Weights of a small transformer language model: MLP 1024 SiLU.
MLP neurons of a small language model. Each row is named by its layer, matrix (up: input weights) and neuron, and shows model dimensions 112-175. Each number is 50 + 10 x the weight over its row's rms, rounded and kept within 0 to 99.
Before each neuron's rows, "fires after" lists the tokens most often just before its 100 highest values on Wikipedia text that the model never trained on.

fires after: " 19", " 18"
L3.up356:53 61 33 37 37 48 45 57 44 68 34 56 44 47 41 42 56 60 50 39 38 41 48 60 54 36 48 49 66 47 38 56 43 32 56 50 42 52 52 28 32 40 34 54 54 39 43 41 50 56 45 67 47 51 58 20 52 47 57 54 49 34 48 56

fires after: " the", " (", " di", " The", "B"
L3.up123:39 60 47 39 47 64 44 52 40 57 43 53 53 35 41 38 30 52 29 52 25 59 51 44 59 49 45 33 51 42 57 37 44 47 37 48 44 48 68 70 56 54 67 58 51 49 37 56 42 55 56 29 48 40 48 45 41 56 42 39 44 55 58 63

fires after: " ", "-", " List", " ("
L2.up809:54 61 58 56 54 54 60 51 48 40 65 49 45 31 67 44 65 54 49 64 51 48 58 46 64 44 60 51 56 65 61 49 57 62 68 59 59 56 48 31 34 40 55 41 61 58 46 36 23 51 29 42 53 46 41 41 58 42 63 56 72 57 20 54

fires after: " and", "-", " the", "|"
L3.up91:62 41 57 52 39 56 49 67 28 47 67 48 57 37 38 52 40 50 58 58 46 44 50 38 43 52 67 68 58 43 41 39 54 54 46 46 63 44 57 44 47 43 29 70 45 47 49 47 38 55 34 38 56 66 50 48 46 58 50 65 47 55 39 54

fires after: " b", " re", " st", " ", " Ba"
L5.up373:54 46 45 37 52 56 60 48 45 35 45 59 53 43 40 64 46 59 48 50 44 63 53 51 53 44 45 29 52 35 52 54 48 45 64 45 69 55 37 68 54 54 53 44 58 24 38 48 31 34 52 32 69 51 33 50 48 54 48 63 32 29 34 71

fires after: "p", "mo", "h", "to", " P", "d"
L3.up54:45 44 55 40 54 61 50 69 52 46 60 53 63 57 53 42 42 55 46 54 42 75 58 49 41 62 56 51 38 49 66 46 58 62 51 39 57 48 46 57 62 51 52 55 47 48 49 59 51 50 25 55 40 49 62 44 44 43 43 41 58 52 46 52

fires after: " 18", " (18", "ta", "us", " 17", " 19"
L3.up368:29 52 53 44 50 42 66 48 61 37 30 35 39 28 39 38 58 56 66 55 57 77 54 36 37 45 47 42 49 50 44 63 38 40 30 69 37 41 64 38 40 45 60 44 73 55 49 47 48 44 52 56 52 39 53 47 39 73 67 52 61 61 49 35

fires after: " Su", " Com", "cc", "com", " Di", " Na"
L3.up182:51 64 54 57 58 66 30 50 50 63 38 57 75 51 56 53 43 31 43 57 43 45 53 63 59 65 48 50 50 58 57 61 59 47 30 58 35 54 49 51 31 45 32 51 55 47 54 45 59 32 48 57 50 37 32 68 62 45 35 58 47 35 44 43

fires after: "e", " E", " due", "==", "emb", "\n"
L5.up402:54 31 64 42 47 45 61 47 65 48 54 43 63 35 31 47 41 51 43 28 72 51 51 45 47 53 59 53 54 51 38 61 45 33 51 34 54 44 52 54 53 43 48 61 56 48 50 44 50 54 61 49 48 62 44 40 37 51 49 60 46 61 50 47

fires after: "s", "ci", "ma", "o", "go"
L3.up630:59 57 42 28 44 57 33 39 50 40 43 49 69 67 50 41 42 56 48 31 44 45 45 37 56 61 38 66 59 55 51 39 37 48 52 51 42 52 49 50 61 51 34 54 53 42 51 51 54 39 64 53 51 53 48 49 54 53 60 52 35 57 37 57

fires after: " ", " wh", " an", "-", " the"
L2.up52:39 39 48 47 53 57 59 29 57 46 57 65 58 48 65 47 33 58 34 53 37 39 55 66 57 60 29 57 60 38 50 44 74 64 48 58 47 45 35 46 43 39 57 59 52 47 51 49 52 54 39 41 37 60 54 44 51 44 60 45 43 34 42 66

fires after: " ", " b", " G"
L5.up879:54 56 57 61 64 52 47 58 66 63 63 56 47 51 46 51 61 38 53 47 48 42 57 57 53 44 48 24 42 45 36 49 37 40 40 39 56 48 51 61 60 53 50 47 40 47 50 47 51 53 71 56 61 55 39 59 50 37 55 64 28 57 37 46

fires after: " st", " Go", " re", "s", "t", "re"
L3.up257:55 38 46 55 35 61 60 45 55 24 56 53 53 49 42 60 57 42 71 65 45 39 46 44 51 38 42 38 44 52 50 66 44 35 64 55 63 58 57 46 58 45 60 43 48 37 42 41 41 61 48 41 47 32 26 32 45 53 30 55 33 37 53 48

fires after: ".", " d", " f", "n", "vo"
L3.up209:59 56 56 48 52 30 53 54 40 37 63 45 58 46 45 62 63 66 52 35 53 49 48 62 64 47 51 44 65 44 33 56 38 48 58 52 64 56 71 64 34 61 50 47 47 44 48 52 56 49 36 39 58 65 58 67 42 47 49 29 55 37 55 65

fires after: "t", "it", " R", " T", " Bo"
L3.up73:35 61 38 57 58 51 46 52 67 43 45 51 52 52 54 51 42 60 55 56 53 54 38 41 52 32 46 54 47 48 65 38 65 40 48 56 57 58 50 41 56 55 66 31 52 41 63 43 50 58 52 51 41 69 58 42 29 61 62 52 48 59 43 67

fires after: ":", "M", "\n", " M", " U"
L3.up389:28 53 53 56 38 65 40 43 37 46 63 54 42 37 49 53 53 63 58 59 41 42 44 47 28 44 62 58 48 53 51 53 47 63 51 59 57 47 59 52 42 58 40 40 34 40 60 59 30 70 56 45 55 50 37 61 62 62 67 42 49 49 57 31

fires after: " di", "t", "min", " Di", " st"
L5.up937:42 40 51 34 58 55 63 64 60 18 43 53 51 59 62 43 58 64 42 55 61 54 37 61 51 61 57 45 48 62 44 35 57 59 46 76 47 67 57 56 31 38 56 56 59 45 44 43 36 61 53 42 55 49 49 63 48 38 35 58 51 34 74 61

fires after: " Re", "\n", " re", "|", " List"
L2.up628:45 43 53 45 43 49 39 57 45 58 61 45 63 48 56 42 46 56 55 54 54 48 53 49 48 33 50 45 64 60 34 49 38 49 41 53 46 48 50 64 55 54 51 50 62 50 21 30 54 49 54 49 35 46 39 57 33 52 52 58 66 34 64 50

fires after: " one", "th", " 9", " Ne", " (18"
L3.up92:52 39 63 50 54 57 45 60 54 43 63 49 32 71 58 56 66 40 37 59 62 52 47 45 53 24 37 59 32 37 47 42 59 44 58 59 57 45 56 40 37 38 45 59 62 49 58 57 48 48 37 51 62 55 61 52 51 53 44 53 44 46 54 34

fires after: " |", "b", "t", "al", "st"
L5.up302:52 35 47 60 50 42 48 46 49 37 43 48 45 47 51 63 54 51 32 66 48 41 54 64 60 53 49 42 42 58 45 46 51 45 73 32 44 41 57 55 46 54 46 57 52 42 37 48 57 63 45 44 46 50 52 43 55 55 67 54 48 45 45 52

fires after: " ", " un", " Un", " \""
L5.up371:68 66 54 50 63 38 40 63 54 42 70 59 48 34 60 48 37 46 67 39 39 54 37 57 57 31 36 52 75 65 43 40 44 62 53 50 64 42 57 34 37 32 60 46 67 44 50 42 67 58 54 37 50 54 44 51 54 44 41 41 59 54 49 37

fires after: " E", "en", "ver", "n", " B", "E"
L3.up951:44 46 69 34 46 68 39 43 61 38 47 65 64 58 48 54 53 65 53 47 41 62 34 54 36 41 48 65 66 45 59 43 48 60 42 34 49 66 38 40 48 47 40 40 71 55 61 44 34 41 44 62 48 42 50 39 51 55 50 61 49 65 50 53

fires after: " Republic", " V", "r", "if", "ar", "re"
L3.up669:62 45 60 56 49 51 58 35 49 53 55 56 47 47 48 54 66 47 56 43 39 60 48 55 45 57 40 38 43 38 39 54 17 32 48 51 49 33 36 59 39 57 32 45 55 61 50 56 53 40 54 39 68 48 59 30 62 50 45 41 42 47 29 57

fires after: " A", " f", "f", "ed", "er", "u"
L5.up900:47 53 58 42 31 57 62 53 52 34 41 56 55 54 44 44 58 55 37 44 58 50 58 65 60 59 46 55 48 59 52 40 57 68 49 59 49 59 47 44 29 62 44 55 60 55 42 50 61 40 62 45 50 46 46 32 47 52 47 43 57 48 34 56

fires after: " me", " Mar", " Ma", "re", " re", "lo"
L3.up891:49 53 63 47 51 51 59 42 42 42 37 29 61 38 49 46 53 36 53 56 50 62 53 52 41 62 29 46 58 54 44 68 31 56 39 51 60 66 63 45 44 44 35 48 46 47 68 55 62 47 48 55 61 40 52 70 46 60 59 56 43 33 48 51

fires after: " ", "H", "K", " K"
L3.up579:40 44 65 61 59 45 54 42 49 42 53 31 41 42 51 40 45 63 56 45 56 60 42 76 60 55 58 50 51 66 52 22 45 59 60 40 58 42 52 55 51 38 74 51 66 49 61 37 37 52 45 45 52 53 42 51 59 46 50 48 36 55 47 45

fires after: "′", "al", "c", "s", "m"
L5.up354:43 41 57 53 44 43 45 40 38 51 37 42 43 69 34 32 39 60 56 57 49 49 65 49 50 41 64 59 60 55 58 53 52 41 42 52 27 55 51 77 52 43 49 45 39 40 58 54 45 60 50 58 61 47 37 51 54 49 45 41 45 34 35 44

fires after: " Le", "e", " Al", "al", "ite", "l"
L5.up390:43 46 35 59 64 41 31 43 45 50 48 39 61 43 54 53 51 70 63 34 31 37 66 58 33 52 54 52 39 45 53 41 48 41 66 61 56 67 59 29 34 60 47 64 52 66 64 40 45 56 48 48 44 50 55 57 52 51 46 38 60 57 22 48

fires after: "k", "y", "ph", "th", "ho", " Ho"
L5.up312:40 57 54 51 52 56 53 43 30 47 57 54 49 55 52 53 39 39 64 46 53 55 40 43 56 53 54 61 54 66 52 39 48 61 47 51 65 32 32 58 50 57 37 61 68 56 73 50 37 50 49 54 56 60 45 39 50 59 59 39 57 52 41 44

fires after: " ", "S", "4", "-"
L3.up185:67 51 67 41 46 53 32 54 51 53 54 35 37 56 64 38 39 48 56 39 49 63 55 59 56 36 52 58 28 59 44 43 56 53 53 40 56 54 25 54 27 50 24 65 38 32 51 46 42 60 39 56 75 50 56 60 47 61 66 57 42 66 30 49

fires after: " ca", " Ca", " mo", " Mo", " Pa"
L5.up750:44 44 72 52 49 38 57 59 38 47 53 44 43 47 36 59 39 56 38 50 47 45 51 63 67 57 35 60 61 42 51 44 52 50 68 41 64 50 54 48 60 45 48 48 44 59 46 55 53 47 59 73 40 50 50 39 37 59 62 40 54 34 54 57

fires after: "u", "am", "hu", " Ho", " Hu"
L3.up391:46 52 46 46 46 36 53 36 50 56 55 74 39 59 47 49 58 59 64 38 61 51 60 43 71 48 43 51 43 34 47 66 65 53 47 31 54 37 42 51 39 35 50 52 42 47 46 45 43 40 49 46 54 41 28 66 59 32 60 49 59 54 59 43

fires after: " Ar", "al", "el", " El", " La", " Al"
L3.up963:48 31 43 64 37 52 38 60 53 30 35 48 59 58 44 50 61 46 52 41 50 43 52 62 44 54 63 60 28 56 52 37 48 76 69 55 47 39 52 35 42 48 61 57 47 43 60 49 57 52 45 44 57 52 68 38 44 51 53 48 30 58 44 52

fires after: " |", ";", " G", " 0", " P", " B"
L2.up734:39 60 72 50 41 43 32 40 57 52 44 56 56 41 29 55 54 42 52 33 50 47 51 36 40 59 44 42 40 59 72 59 56 64 39 39 60 50 49 53 46 48 57 61 52 40 61 46 41 60 38 43 58 43 57 29 44 68 56 45 56 42 56 59

fires after: "\n", ".", "n", "F"
L2.up285:52 56 54 45 24 37 62 60 44 30 64 57 52 42 68 30 42 39 60 46 28 36 51 49 61 56 33 42 63 51 62 60 40 56 62 54 44 42 58 57 54 61 45 46 55 64 36 35 65 46 47 51 45 64 50 44 54 47 68 45 75 51 39 57

fires after: "lo", " lo", "ho", "s", "ra"
L3.up705:52 70 56 59 49 56 60 62 41 47 50 35 37 50 53 59 47 47 54 72 32 44 58 52 44 41 55 63 49 64 43 46 38 35 51 53 61 62 37 47 36 46 53 50 44 36 37 59 60 52 55 73 60 57 34 70 52 42 60 56 47 55 57 44

fires after: "s", ")", "ip"
L2.up948:37 50 40 47 59 39 65 61 59 61 60 60 70 63 47 56 42 47 82 46 54 64 57 32 48 49 47 62 41 54 42 62 29 56 32 62 55 55 52 34 59 52 43 52 67 43 42 55 19 46 35 38 55 28 48 54 65 41 23 47 39 58 49 59

fires after: "s", " career", "Career", "ities", "ing", " "
L2.up725:39 53 36 42 51 37 34 52 45 47 49 35 44 48 52 37 40 46 64 40 39 57 60 53 57 52 41 59 62 56 60 48 40 74 47 45 46 46 48 38 58 47 44 48 51 47 34 60 46 57 46 35 50 42 60 47 37 49 37 39 45 38 35 81

fires after: "mo", " Mo", " To", " out", " mo"
L3.up373:42 54 68 31 44 42 51 56 56 43 53 58 39 63 39 52 52 34 49 51 69 37 55 46 57 44 40 56 62 57 74 43 51 56 49 44 45 46 61 44 45 42 41 78 54 44 49 58 61 30 43 50 48 47 66 50 36 20 51 39 70 33 69 30

fires after: ".", "s", "ite", "-", " O", " Su"
L5.up135:48 56 30 35 32 55 30 59 59 45 61 63 60 55 42 40 48 51 65 36 54 47 56 38 58 50 38 65 50 51 59 54 47 29 43 53 54 53 59 52 65 38 44 53 40 24 40 63 55 66 64 58 47 34 54 36 43 54 37 48 45 60 44 53

fires after: " ", "-", ".", " h", " S", " ("
L2.up888:42 42 60 56 52 69 56 56 40 50 58 54 63 53 54 53 30 43 51 69 55 56 56 42 51 61 38 59 68 59 36 51 47 39 45 53 45 46 35 55 40 40 40 56 59 59 53 42 56 49 52 59 52 33 46 50 55 60 30 45 25 43 58 67

fires after: " E", "E", "um"
L3.up549:55 68 38 55 36 35 58 55 46 39 48 55 70 44 46 56 55 51 49 38 55 55 39 47 34 54 54 48 50 80 51 53 53 38 45 48 41 50 61 55 36 54 62 37 69 47 45 39 29 46 61 47 58 53 48 73 47 39 54 67 44 56 31 44

fires after: " 19", "s", "n", " co"
L3.up1008:53 54 51 53 69 45 62 57 45 73 55 30 51 42 71 66 40 50 49 58 53 57 47 44 70 52 54 57 35 55 49 71 53 60 47 69 50 47 41 40 53 51 49 38 36 43 43 57 37 49 66 47 36 44 47 44 58 27 55 63 52 45 44 59

fires after: " C", "un", " F", " V", "ri", "i"
L3.up578:61 21 75 54 43 50 62 36 54 46 40 38 51 48 47 64 76 64 50 51 36 63 49 38 34 57 58 49 53 42 52 40 53 62 67 51 51 59 71 54 39 69 64 47 40 55 59 57 59 71 62 32 44 42 48 53 56 52 46 50 42 26 62 47

fires after: " 19", " 18", " late", " January"
L2.up930:48 58 66 52 38 49 56 62 43 57 43 43 68 41 46 59 58 49 27 44 51 72 45 59 40 39 57 65 51 40 48 72 51 48 51 53 32 23 51 59 32 66 52 65 54 60 56 46 36 56 58 64 65 32 58 25 50 46 55 58 52 62 61 53

fires after: " re", " Re", " Ro", " dis", " un", "or"
L3.up649:42 59 36 56 58 37 42 64 66 60 43 56 68 50 58 38 59 60 55 51 54 52 56 33 55 44 48 51 64 66 33 53 37 40 48 66 41 55 38 54 49 10 53 62 38 38 61 47 60 51 52 43 59 54 47 44 41 67 49 54 53 46 65 55

fires after: " ", " |"
L2.up928:62 47 51 45 54 54 45 60 72 49 46 65 43 50 38 46 46 69 54 24 44 60 63 43 53 43 40 51 55 77 43 52 52 60 55 57 53 55 51 71 50 52 52 54 64 57 56 52 59 49 61 39 49 55 46 35 68 50 60 46 41 43 43 59

fires after: "ea", "wa", "la", "ba", " Bra", "ta"
L3.up933:38 67 43 63 46 42 59 56 57 52 47 53 41 52 47 35 61 74 57 55 66 52 43 48 58 53 43 66 44 46 48 57 24 59 33 34 54 35 54 51 48 56 43 38 47 43 37 62 73 30 73 48 57 43 48 37 57 45 39 64 59 55 55 53

fires after: "cc", " ", "oc", "ot", " Vi", " f"
L3.up81:64 47 51 27 36 45 45 48 70 45 28 36 38 47 50 64 59 55 42 52 33 65 67 58 62 63 40 50 57 69 50 60 56 62 63 52 58 46 55 63 60 60 54 46 67 39 67 44 59 58 53 39 50 40 49 53 46 53 39 69 58 54 48 49

fires after: " 19", " as", " Do", " Di"
L5.up143:50 34 44 55 53 42 39 64 61 66 52 42 55 49 53 46 33 47 48 43 60 44 47 38 51 58 57 32 47 74 63 50 39 58 45 41 61 64 42 20 46 49 46 51 73 23 61 35 38 55 39 45 44 59 38 42 46 53 48 53 40 49 44 47

fires after: "re", " was", "w", " it", " for", " re"
L5.up917:55 53 40 49 49 37 65 57 53 54 53 44 54 50 40 49 44 60 68 48 41 69 70 42 36 62 48 39 43 59 61 53 57 45 45 34 56 67 43 60 60 52 38 27 52 43 43 54 54 41 60 55 64 50 63 66 57 52 52 45 60 53 67 53

fires after: " of", " his", "'", " A", " di", " Je"
L3.up689:39 39 42 70 53 43 59 41 42 54 41 78 58 40 44 50 70 59 49 59 50 52 34 43 43 37 48 44 49 49 62 57 52 37 41 54 56 66 36 40 32 39 51 51 59 35 41 30 48 46 45 44 34 51 49 55 42 37 66 54 26 70 56 58

fires after: " A", " E", " N", "E", "A", "O"
L3.up337:35 73 55 56 44 53 62 43 56 47 47 57 51 55 31 52 52 50 41 39 32 39 31 41 40 46 54 40 56 63 53 43 60 62 36 39 61 54 62 53 62 51 54 50 60 45 57 43 49 36 66 42 52 52 56 42 53 57 36 45 53 73 47 53

fires after: "y", "al", "n", "ne", "-"
L5.up337:55 38 50 58 60 43 46 49 60 47 33 47 46 45 42 53 58 57 43 56 54 53 44 33 58 44 53 40 39 51 45 47 32 42 45 61 51 63 73 60 45 54 52 52 44 40 57 33 69 47 53 51 71 53 53 59 45 57 57 55 36 43 57 66

fires after: "mp", "ell", "al", "mon", "b", "st"
L3.up345:51 41 49 49 53 34 56 50 60 51 19 53 33 28 60 50 45 43 61 42 58 51 50 40 65 41 43 56 49 59 52 34 63 69 55 60 34 45 65 48 56 55 71 57 53 57 50 65 36 41 66 61 44 50 62 60 37 49 54 61 46 49 56 67

fires after: "===", "ra", "us", "or", "il", "s"
L5.up289:50 62 47 51 70 48 45 66 71 48 43 54 69 58 53 58 53 67 52 51 67 48 51 54 45 35 51 49 39 40 44 41 33 57 45 47 46 66 51 36 46 66 58 52 55 47 42 54 66 55 52 59 34 60 48 52 48 45 65 38 52 32 55 48

fires after: " Y", " f", "z", " H", "k", "H"
L2.up510:60 44 66 54 43 57 52 43 52 44 44 33 39 45 56 45 49 57 66 40 66 48 36 46 60 46 52 64 52 55 24 40 65 64 52 55 36 50 51 45 25 48 55 42 39 48 70 42 51 51 54 46 51 57 86 33 60 27 41 26 64 43 68 43

fires after: " f", "ed", " F", "ir", "re"
L5.up399:31 49 48 55 29 55 72 46 54 33 44 55 53 46 49 37 67 37 42 46 33 42 47 50 48 67 72 52 40 46 41 51 53 46 57 52 63 34 37 59 41 48 42 42 34 46 53 48 59 43 57 40 50 76 53 59 43 52 40 49 40 61 32 61

fires after: "d", "th", "ph", "ed"
L5.up202:47 58 48 55 61 58 43 40 44 47 59 50 56 61 46 29 43 58 65 44 46 43 54 58 54 57 55 42 52 48 68 38 59 38 48 57 74 63 51 63 29 36 41 47 50 68 57 54 40 41 46 54 66 49 63 46 47 40 41 46 50 47 36 49

fires after: "la", "o", "a", "na", "ta"
L5.up907:50 61 50 59 61 58 54 58 55 55 47 47 42 44 60 39 53 62 32 46 82 43 35 57 61 60 58 58 41 41 43 57 52 70 45 33 63 56 60 49 48 43 41 53 57 38 48 53 60 44 45 43 42 69 38 52 57 54 34 43 70 40 55 35

fires after: " the", "ed", "al"
L5.up316:52 61 46 58 29 46 29 55 40 45 54 34 48 37 34 45 46 61 47 54 40 58 44 61 34 59 44 36 42 43 39 36 64 46 41 41 43 60 57 70 70 47 44 67 60 36 34 54 47 46 36 47 40 53 55 60 52 53 42 47 49 48 70 50

fires after: " ", "ar", " V", " P", "n", "ent"
L5.up350:63 50 59 45 53 39 50 59 51 76 44 43 58 43 54 45 52 46 43 46 39 53 56 65 63 39 34 53 51 57 51 56 31 48 47 40 63 45 57 55 58 45 48 71 32 70 59 47 58 64 46 41 57 32 55 38 51 58 50 44 53 57 55 61

fires after: "e", "ver", "fe", "le", "s"
L5.up597:40 44 58 32 43 51 58 31 47 45 47 41 48 63 33 53 57 52 33 31 51 58 43 28 41 57 44 59 45 57 59 60 42 63 54 72 46 41 44 52 65 41 48 61 59 52 51 35 33 60 59 43 56 43 45 57 38 31 44 67 30 51 51 54

fires after: "s", " Al", " Christ", " San", "al"
L2.up703:49 68 30 63 54 43 46 49 31 47 48 56 45 53 46 52 57 52 65 52 23 53 47 53 66 49 52 51 50 58 63 38 27 41 35 52 33 40 70 64 55 69 61 33 57 40 54 36 55 61 69 55 47 31 44 53 36 31 63 48 46 47 54 59

fires after: " De", " de", "de", "c", "N"
L5.up91:34 44 50 45 44 63 57 38 51 71 38 63 54 43 45 67 73 45 51 53 41 48 57 64 46 52 67 61 44 55 45 48 43 55 51 62 55 44 54 49 43 45 50 54 53 43 45 42 58 54 58 60 49 51 55 43 47 52 52 36 47 46 43 67

fires after: "le", "te", "e", "che", "q"
L5.up310:59 47 44 52 41 39 48 50 59 52 53 42 53 58 41 49 69 42 63 49 55 76 51 19 55 53 46 55 46 59 43 48 58 43 52 70 48 49 49 48 66 41 53 52 48 32 51 57 41 68 40 49 41 39 57 65 62 45 57 61 46 43 61 53

fires after: " |", ";", "\n"
L2.up351:57 40 75 54 65 50 61 53 61 46 69 49 58 55 36 43 61 57 53 54 43 50 41 43 53 61 50 42 44 66 51 59 36 58 55 31 53 49 48 48 63 56 44 49 53 30 47 41 40 54 49 48 43 43 54 45 57 49 61 47 58 53 52 58

fires after: " D", "li", "l", " Di", " di"
L5.up424:27 69 57 49 69 54 49 49 58 41 57 47 37 57 42 38 59 40 41 25 61 31 44 54 52 55 69 48 45 57 27 60 51 34 65 36 51 50 48 54 35 49 59 43 61 61 41 46 38 49 30 48 55 43 49 51 65 41 28 43 56 46 57 44

fires after: "-", "ter", "y", "e", " me", "S"
L3.up607:49 58 53 48 43 58 49 49 38 60 52 59 58 44 54 46 49 31 52 45 51 74 55 48 41 49 75 46 39 70 50 48 33 42 60 59 40 61 54 60 46 57 44 63 57 34 42 47 53 38 39 36 48 51 36 64 60 45 44 58 57 22 65 57

fires after: " ", "s", " hold", ")", " Total"
L2.up76:57 58 41 47 50 60 46 49 41 45 40 63 53 47 53 29 44 47 67 35 41 62 41 26 43 52 50 47 52 55 46 48 45 50 58 54 32 54 60 50 59 52 19 36 47 47 39 62 50 61 50 53 49 57 49 62 49 53 49 35 41 57 62 75

fires after: "\n", " ", "==", " a", "===", "o"
L2.up524:49 46 44 48 54 40 52 59 58 43 64 55 56 68 59 51 42 57 56 36 45 43 57 42 72 40 45 64 64 57 46 40 33 61 60 46 40 45 52 50 43 55 39 63 39 63 43 26 49 40 65 45 44 44 54 47 51 46 42 55 39 39 40 55

fires after: " re", " be", " Po", "p", " is", "po"
L2.up762:41 55 62 41 55 45 38 58 49 47 49 55 52 53 62 50 50 43 48 58 49 59 40 41 64 38 37 46 51 40 47 44 38 58 46 49 60 63 59 34 48 37 48 45 56 41 44 34 52 45 66 29 57 47 56 60 54 58 55 55 40 67 63 65

fires after: " C", "---|---|---|---|", " a", " Te", " Ad", " F"
L5.up170:56 42 59 47 45 45 45 39 53 56 48 51 55 34 48 71 46 30 41 56 37 57 49 61 65 54 57 44 44 51 65 66 47 59 52 64 66 45 48 43 53 43 44 41 49 42 60 55 56 46 48 54 49 41 51 60 54 50 50 38 53 48 59 47

fires after: " K", " R", " T", " U", " A"
L5.up898:44 64 54 54 37 41 40 38 62 42 62 50 45 53 44 36 33 53 37 43 50 62 37 50 54 58 48 57 30 31 47 35 61 51 60 31 61 55 48 49 75 48 63 42 35 38 58 46 58 62 38 46 58 30 43 37 37 58 51 43 53 52 60 55

fires after: " the", "\n", ":", " dis", " of"
L2.up332:50 76 51 36 38 56 43 51 58 38 50 53 43 39 58 31 42 56 34 61 40 47 52 49 51 52 44 69 62 56 53 50 43 33 47 55 55 35 56 36 52 60 44 29 57 29 49 61 21 60 61 58 47 63 45 51 57 50 42 51 41 43 50 46

fires after: "s", "gu", "l", "ra"
L3.up2:40 53 55 68 42 50 32 54 56 42 29 44 57 58 51 34 64 48 51 53 40 47 45 44 42 58 50 55 45 46 43 51 44 39 45 46 40 57 53 50 64 57 54 42 59 45 42 63 66 43 52 65 30 60 60 38 50 64 42 41 57 49 52 65

fires after: "s", "oc", "o", "pe", "is"
L5.up698:52 51 42 55 53 53 57 43 38 58 49 40 79 55 47 22 45 60 60 46 61 50 46 48 62 65 40 45 56 47 50 60 64 44 40 49 43 40 46 45 56 53 45 44 56 35 57 55 50 37 65 48 54 55 62 56 74 58 30 38 51 38 53 53

fires after: "|", "-", "---|---|---|---|", " (", "er"
L2.up472:46 47 35 58 61 40 58 40 49 51 51 46 43 43 44 66 55 56 65 57 47 36 35 57 54 32 46 49 57 57 65 58 60 55 66 63 51 63 44 35 35 40 57 53 38 57 44 41 50 54 53 50 50 54 34 48 53 63 56 69 44 37 52 69

fires after: " me", " po", "we", " "
L3.up435:32 41 54 41 52 55 58 56 67 54 29 55 55 54 47 43 37 42 29 50 38 61 48 53 50 45 45 37 53 47 52 51 42 62 52 54 52 77 49 41 47 24 40 44 57 38 67 48 58 62 67 34 59 47 37 41 66 55 48 59 71 49 54 50

fires after: "F", " F", " C", " 0", "C", " Ch"
L3.up254:60 34 56 43 42 61 63 48 46 56 62 31 36 46 47 44 52 41 55 69 53 67 58 40 59 52 53 40 44 39 62 57 58 57 39 55 52 42 45 65 48 40 47 52 39 44 51 55 50 55 68 58 42 44 39 47 53 69 53 41 45 43 57 60